Weights of a small GPT-style language model, trained from scratch on English Wikipedia.
Size: 16 layers, 3 heads of 64, vocabulary 8192.
Architecture: rotary positions, tied embeddings.
Training: 357M tokens, 10892 steps.
MLP neurons of a small language model. Each row is named by its layer, matrix (gate and up: input weights) and neuron, and shows model dimensions 0-191. Each number is 128 + 24 x the weight over its row's rms, rounded and kept within 0 to 255. Numbers have three digits each. A neuron's up and down rows have the sign that makes its largest values positive.
Before each neuron's rows, "fires on" lists the tokens most often at its 100 highest values on Wikipedia text that the model never trained on.

fires on: "\n", "=", ":", " Reserve"
L9.gate10:140155105135140148132129100145119098127133105090117126148111171134119137125160158155128126109115130110116153086087140139131099083140126102082111172139134203147148127116142108127084158121110149135109125118129125146157159103102150096113126109118189179098140116117164162132159191128154108104121155145105096114158152155133117145140136099089190122110133128125138141136119118137081162148134132120121112100128125161090123126130151163112136112122118142181201141122118105169155091147143119146117116153161096092122102119151162096091128088114108117116117121140127163113158124132112125136
L9.up10:137148118111116132143122093126162092109122110104113105178141128147086154151154127153129162127164146116133145114072156131180144098158116083142112156116132114140140105116195112173108114106178131096146107151102128133136158104135152124151155150128132119113132126121139143144127129079121128127133117115105082112130121154133112114189152116089154131110120085125128163158141149146105121082143121148089114072129101161097080131108154153097127098097133130130118137151124144174100109152110138139157143157190155087139110104126141142130086115101129175107153128108105157114150163135143115131

fires on: " the", "|", ".", ",", " a"
L2.gate389:098111140176158158147149140120114144153147148159085147122140065112109121140096158154159165101175103171159120123109143131090086131117119145127152147105092118133092144156129101104127094142154138162161104120107096173082139152112121118150109140178111128099118122127107071151161140101127149147154138113136134126124100139126153109126103155135144126145115126086144133127138109123133167098141087149085132171103120137112165111097143137119128158133169140124135137166113073165116110129118136161121151140132138146105149134083099111144097125131121162157139166134147096122102071098148154137
L2.up389:110159155163134157101163144139137112141094159171109122144152088111117111129108138153116161114143101173151130147117137159074080144132145141156171151105088092116101152145100122095145080117161088140111089096161076155107155160103126122127132124165145151108125117126106086172133158120115167101133158113124125144107119137123152125141079155114141135144120112103151130165146096121127130095164105110092106168106141169139147147115124139119129163136149111127123119140114088118125097161132122120115152141099124150121143124079113099086089172157130161159156163151154133145115115132124136158

fires on: "mi", "ani", "ini", "gi", "ili", "di"
L9.gate236:121121170109146114135141098127081112107154101168105114103123116143136123119162123149139049138113124112102096130089101116148112115165117112090134129163122151157114088125100150119097149117097137110156132194152125119136167165117103102111102124146123112151141099158136169117116116154106131121091133122092151157124109123084128112089187129113113165113083133100146086160116133121123160124138129145143127119157149139144110134127120102112126136202084131119151104140150131107101118134154103143123137137145104112155138107181141132141126147141153083146179134134164149144114136149101159181
L9.up236:164129144120099102081142102106158151122121148092137141122137158148153144130113128147118125153115158101132107107133099159141133111142111143142148094170157155137122145111105117072137081109109125181124150122095145153136141144110158117088140138129205122119082144141168122086090140095108178160144120109141144119074154101083133160101137159129122088111105106095111103112124162161137133100138117110103143128158155103149086110110098105146158136137139104095122100168127141127131097152128105126138116125135178088120144145135123115123120132152118123144119157116154130191135100147099162166

fires on: "ing", "ed", "s", "es", "e"
L2.gate21:077107117103131179102106156130139142083153126125129109120138141107109123136142123149113143149119069138115116091131151129127106152060148120125143143105122132157141175137116079104130124175137120127117151150066122110158122150129099108139160130128118157135129135124151171129131127121153127139105123085137164150148156105138154132125177118162181130154127126095109130109123144132127144121114154187139091092096097181090122121114129131102086141115118128153127178106104172127110133121105136140089159103141113167144105172126109060108155116111142145143150144177149142100128100115122130122
L2.up21:124076150146128125108145163138150131115144131095119146164131167115150123165126124121124115125119187123132049200120109128130063125130181143069093169124089119101128167145123139063142093122143082167140131137094142135126136125132149148136157151140088108112105156146100131103116106142134065157142147128092128127104166138137153194134126157117135117121090143094113131103116124118143139150104099131134112117129144131134123139101126077153123126142112125148113149159125126129167128112132133095131068128177156110107154148130117133115134116134138128129138149131149127111149125138164140110

fires on: " =", "=", " ad", " on"
L9.gate95:171160121176095106104116108103141198099107156070115100126109143073139126098145115142099101160108101089148112099134163151130130124152115142096121146112109125080131158147135190127090130122089116111139118152148142140131135121119112107134154162172144176102103111121088137100115116152157125106120125135159165124120146110147132140141138117131144114112116113113106161177117136135072133158141171111144134103145133189117152142167116152143109132096157147148135139091127123148115158125116132140099107133106125113103098193137131121135165144159092124134105133119143120148122145104138074140
L9.up95:121160084108144127168101132145135131130095128112122125140149121132144117077126135123145094129066111118089141094145162130092126111118116112165130156116151112127182091135143083083131133116171142134141117151131106144192139143132109142122125085141138128086118104154179125173093112133152138123104142121115138063127145120163138122119115137107170113132118101126140131119121127131104164130107124142125095128112166146108175101105118082121148115155142112133134146109198115141130097132124149139106109136090112180156136161109144138099145133149137143142200117127144185078134127133121110108

fires on: " of", "ed", "ing", " to", "es", "ss"
L3.gate104:137123162128106145117111146120148124101132171106138108109099125141125103146149120117129124110126076145097118138143172172176113110144131115153116105082108190132146127091147120119152157139144130085106145127121092154100149128129124088149159131137104093113105105112129113101131150146166119181112103161129106088104094134169126124137131134099125155111127163120080108142127129138119155131137151173119104120154117113105099106124082138144139099104110153091107145148129180173089092154152107191109117110128162158149148142149128095148115152114146148141153114130159115104112061164102142128
L3.up104:124163124165094145139121128122155146104101125110112123088126151096126148111132106123126066149121153117099119118133175119095135181121153156115109144105100133194113161126117178121154100125172136106120110126146114133131135125065098103154145145144109158095150144091131130154107173112136145104131117143129125142152125141104131099136152148142102139110123157118162114141104110132148111143042154147176105148139126126101141148141140161141069156125085140064118141178135155082128131168130119113140134121144153117128142162120121122119155177119098093129135145121117157140118141142126106091

fires on: "="
L9.gate82:138128119150124151140128192117112110131139115085128125155106121092121150139171149118133122135115122165094094077144102173132102141114094118128095146148086155123098144166130146173121160154141094153112101114115168178153110084117131127102158072123091151097128104115163128135117138140160151074103140117111131177103130147097091128141126144117130140116103117131126155143090091116114106130168123165186126129155169116097151159143147135142110138110129155143111125082178127141127116140088149147111129166152082115087106154129132170104134154120118121100115127122102120130138108131134101149
L9.up82:098123092145106116129117133092170117132129098122124141141160120167150153110111105129178111139117105159151141145070163134121116132136160105119121082147114150145124116142166120130144195116150132102119138109104147135156159147159149110105146117107148135139165125112114135129125126138086134142155118138131090135154148144154070173176094134111166095122142094144127124106125097136136111076099124141108135106102114121075129100174134101096162093117130090171141115155148068146141119160138120121153128123120106086115099160133121141113154107097143145122136156136135167151113186141124133180

fires on: " a"
L2.gate57:142126177154117126143169149124140155096146137119122112127094124128145099130107132118156140138162092156151174117126101107136163098160147164132139147104118152124145157163157133067100113165128127159158163105074097175140130101093123114102098112152144162100140122129158080128134136131121102143100104172144147148079113130143159161144173160122148151140161086100149122095101113126137137108134106092124086124098120171088142121127111116108136145094142080143121127111092139155122136117130119160119098122143138133159121097117123079102103160139135105174172118148134097094133108132121130112
L2.up57:082167163138097146142129132114154119121102153102103090101143115120117105119132112123125120114143126110124128135126116096116093164094114132112142095135118163148125112201129107128164050117134109122105116085154132154152138130146186166164131101149130140087121090126111107142153165109120152144138114154131098118140130097136126151115097125163118186148150119171153153181152127139157141124085111099133133138101124135118119140129097153135133154092125097100167153136125106108132126138103100178145160116106178148114156113103094125106073148110146132138145137167110093145126158114116131164

fires on: "e", "ia", "ic", "era", "{", "ical"
L2.gate265:173127157124160118126116145132127145111162159109114175102100124146111133149109153140118149143160107140098117112127128067094103139143138104165111109176120130170101120116081146111118103098127160099119150147103134157153125151114153104114095198135120138140084133119107126150135118138129127159129155127145159128095151097105097132065127153111114166163141148133135116121172124154116158143092107095142118121149098159151140128105136088119118117159124139150133164088127117114144150170171119055126083129139123094126103139138150135122124157155160094171118112136143112166126094116096119102
L2.up265:146077139124104105137137119088098144146173131136170129117148144139150132122108107093103135074112122146123134155132115187125132138145140146100136089132090108114175148167136079120127159173128132126121135111102105167150108120114102130161122123107140162163108110154148139134130159116139117157106068131132113089091145103153138121133108178144137130146101145136143131102163121107156120120123104157142118129142105108135144134133102135160106186135114147128124113100124109189121137073135112120092113099147149082122124099147138131153087128162109148121145132143183129143123090208135110105

fires on: " as", "=", " by", " of"
L10.gate400:135146122133124121129125118063151146150126146101140101139164132137095145151132126095119117103110133155144137115126112111111113127105095110111108115147125161156169086162107119134109110138160139151127092140126119155134097115072098113100131169158161098120169117139162133069140166162149119091114178130107075154131123183167163138157079162140164145151113151078094141151134115110080110120154150112120138102128165144102098114142157145126115118094123120121120127103131137114106141145149060152129137104129119151077114156126140079112134111137093131141131109141137165137171129141125146122
L10.up400:128127114140080134135139128104125136119132085092127088119078152083101146137122152088120143131104110158163139094112117140188172160131140109110137120103131143138152124151157140116150141120137106174163097102126139099159130153144124098149123140105130132120162113110102070161102155097159100141158142106106088174127144125131111156160142150112115150149156134186143121126118104141080097097138098159108120108135121133105117129095134129079162127087152159174135093090094115125130160124149133152150119150124138153115099137152125123123203112125138145160177122119120137111158148141099124129

fires on: "ili", "ali", "ori", "ini", "ani"
L6.gate395:162139132117140124141145112126089126103139146149100108105101140089132126142136148141117113124138099107127130102143101102131114130113118100118169074138079136168172130159156133144139127111114160101106156115187108093088123144085112092116120100142152142171114107162111129135121115143113136115098164117108104163095117092094145117119133145139151181161177135131079103123181124094125133129145152141146148139108122173158116135154083111109121133154164086183105098131102146106145139124140130083132160131162108128150111071143104129120156137182128127090135157126118104134169136122124141153
L6.up395:101106165140121112146118116156139113122181171100087123111084116147128153113114098155113129118126061147121136132165116160130092097131124097125135122182150136147104094178131126170149153145127119145139133132099143135135115103102151169100160132113080153121159150165107121109137116146118156126128086108153153093129129190105116133133151134109102131143136124124128101126130127149090161091154150156113106132174109105084112135106114097125117113106129140139134146094127090133139167144116094124172091143153117086114148121147112142095163148111150077153148145125085111157133147150095104169

fires on: " a"
L12.gate292:130137124133113154150123149108110156107148164063141095135136082157139125168118110144127146101119131125104163079103102143144153123079185107086151125159087166109126160107161087134096106151137119164125139165121134132129127110105125139138149120174118141138116112095083108137158123132120124140137136138141095133175122153101142164119099134184129131148133140134108125122108141138136101119178123100166089103129121094158159116137158174090086138116161077145082118151093102102143144093157099140169129162149127148127126128119145115113131136155088131120115081134113115154153153111139137137
L12.up292:131128123120105131176134154110159098112152146104155150122169180144136106129172120066145136140149149141126099156147151137147174118134129144119113149120149094136129120141129115126158144151107107096169120114135146177155130118126156130136131063147147170136120138114145100126081131114135127134065126124114069103155148112137133114117142137147133119091096140115177107133120170102125154128134083125160159123109140162138150121102110131124121138141109104141171091120137132168155119103112110166106132122112157167116167138086081122146082145119098089166095140107137097122090082127122131166

fires on: "e", "o"
L3.gate483:155101103131122160133120158130181118079104103140104134101126147118102103113149167106161108150111129118118095100113160151121101106118129140127123120101065107179110135127083105135117131148176122107142092118132099141144122118102113102139117119141146148172148131144130120109122152129136149142118137150126139125158068080108157132139108167113159113116119149119156110112121106114135135149097121169152105139164141146129125168148156140115088119133138127150152127110071184141108133103188109126137107122154132161116115128161103079103183150135152153151164154131148180118130072100109111112
L3.up483:108093098102151129096146113172132126063081089146108116129148153150119131149117155153134119151139124085144119160140109133101145163119109121122111186175127146080166147134091095131140124124162130115133129132126149112129145117095159098116112116119120127141173128136120159124121142131108148098125158134197120127121100105101158142125102163099147144147144152114177118091146106113140101122115123160140127112113124125136116117081130114132169119143104173136105127114106126121093091110146130079117107148117153129138096132107129134132158180128100072146129085163133121171141064180130143106

fires on: "ing", "es", "ed", " cast", ":", "iled"
L2.gate105:149133108129132179153120148098176146117091138101149121128141131123120163132150147107142158141095100116108128110164139172091138153115134091108131118128104143156091099123125112083145117186153159133116096140132124150128164119161121091207155092141152160111130123110111145146140171124156103128115109160160110105100074163148153137115110141110150158096120123102102110147143087141133109112142158133109106158142103156131109138151138156086122123144123097149118131133117133144095124141148119147134106154132091123096133105104089114140116113111124140171146149165137123082149070122122181077
L2.up105:080144101114119104118085114112106115112122078114180141120139089062129135149124108114148130120118152133147150129142156114145118136072144132122100098114147174102094176143136131191110144128081123070113192178129116092125133151148137106144150137131115148136132140105112100125140119160135163129151150136141100127138129123119124110117098121167152122138115102113209163129099163108161137151092154120134159126124110134147116175155143155131117130113105113113087122100155126119098106116148151113147114126141090154158114129166117110137144112149152161147144088130107154164110157125134137104

fires on: "e", "z", "ez", "s", "a", "000"
L5.gate336:127113124135137106145159159152145163138147123092142133107120075138112086143118103124149099080126090119154084123145184123127139103158126155167154154127101130099162111124111115100110119152121134134106117107131107157135142162105127132159116102076112187134166142110148121118168130126147135153105119098144160148136106113114127159128166112131128145179132138109143135110155160090107126110113086188123169112096105140108101153119138138123137136137111135151133135103104125142081176106173127118110081097114103149124107119148162106116142147158111113122160058171131143153137098137155085120
L5.up336:111103138142158150055159143137146109141088115110080144122126073131144133180122123196127153153125153100127173138129133132128092120107141143137117175141095088120163106125140161162170134123120099114126137133148134112157087134110142094143150150107096142111106116103103094136144134130092126140165123128116127118084147082132112160183140135139119121140124106134156138120170112083136075146102143130108146141129136090135132156101119111154094140160124156121164138133115116143105137092137110124131143096156111092092095120143175142106135132159077173105105129145142120143157093122128102114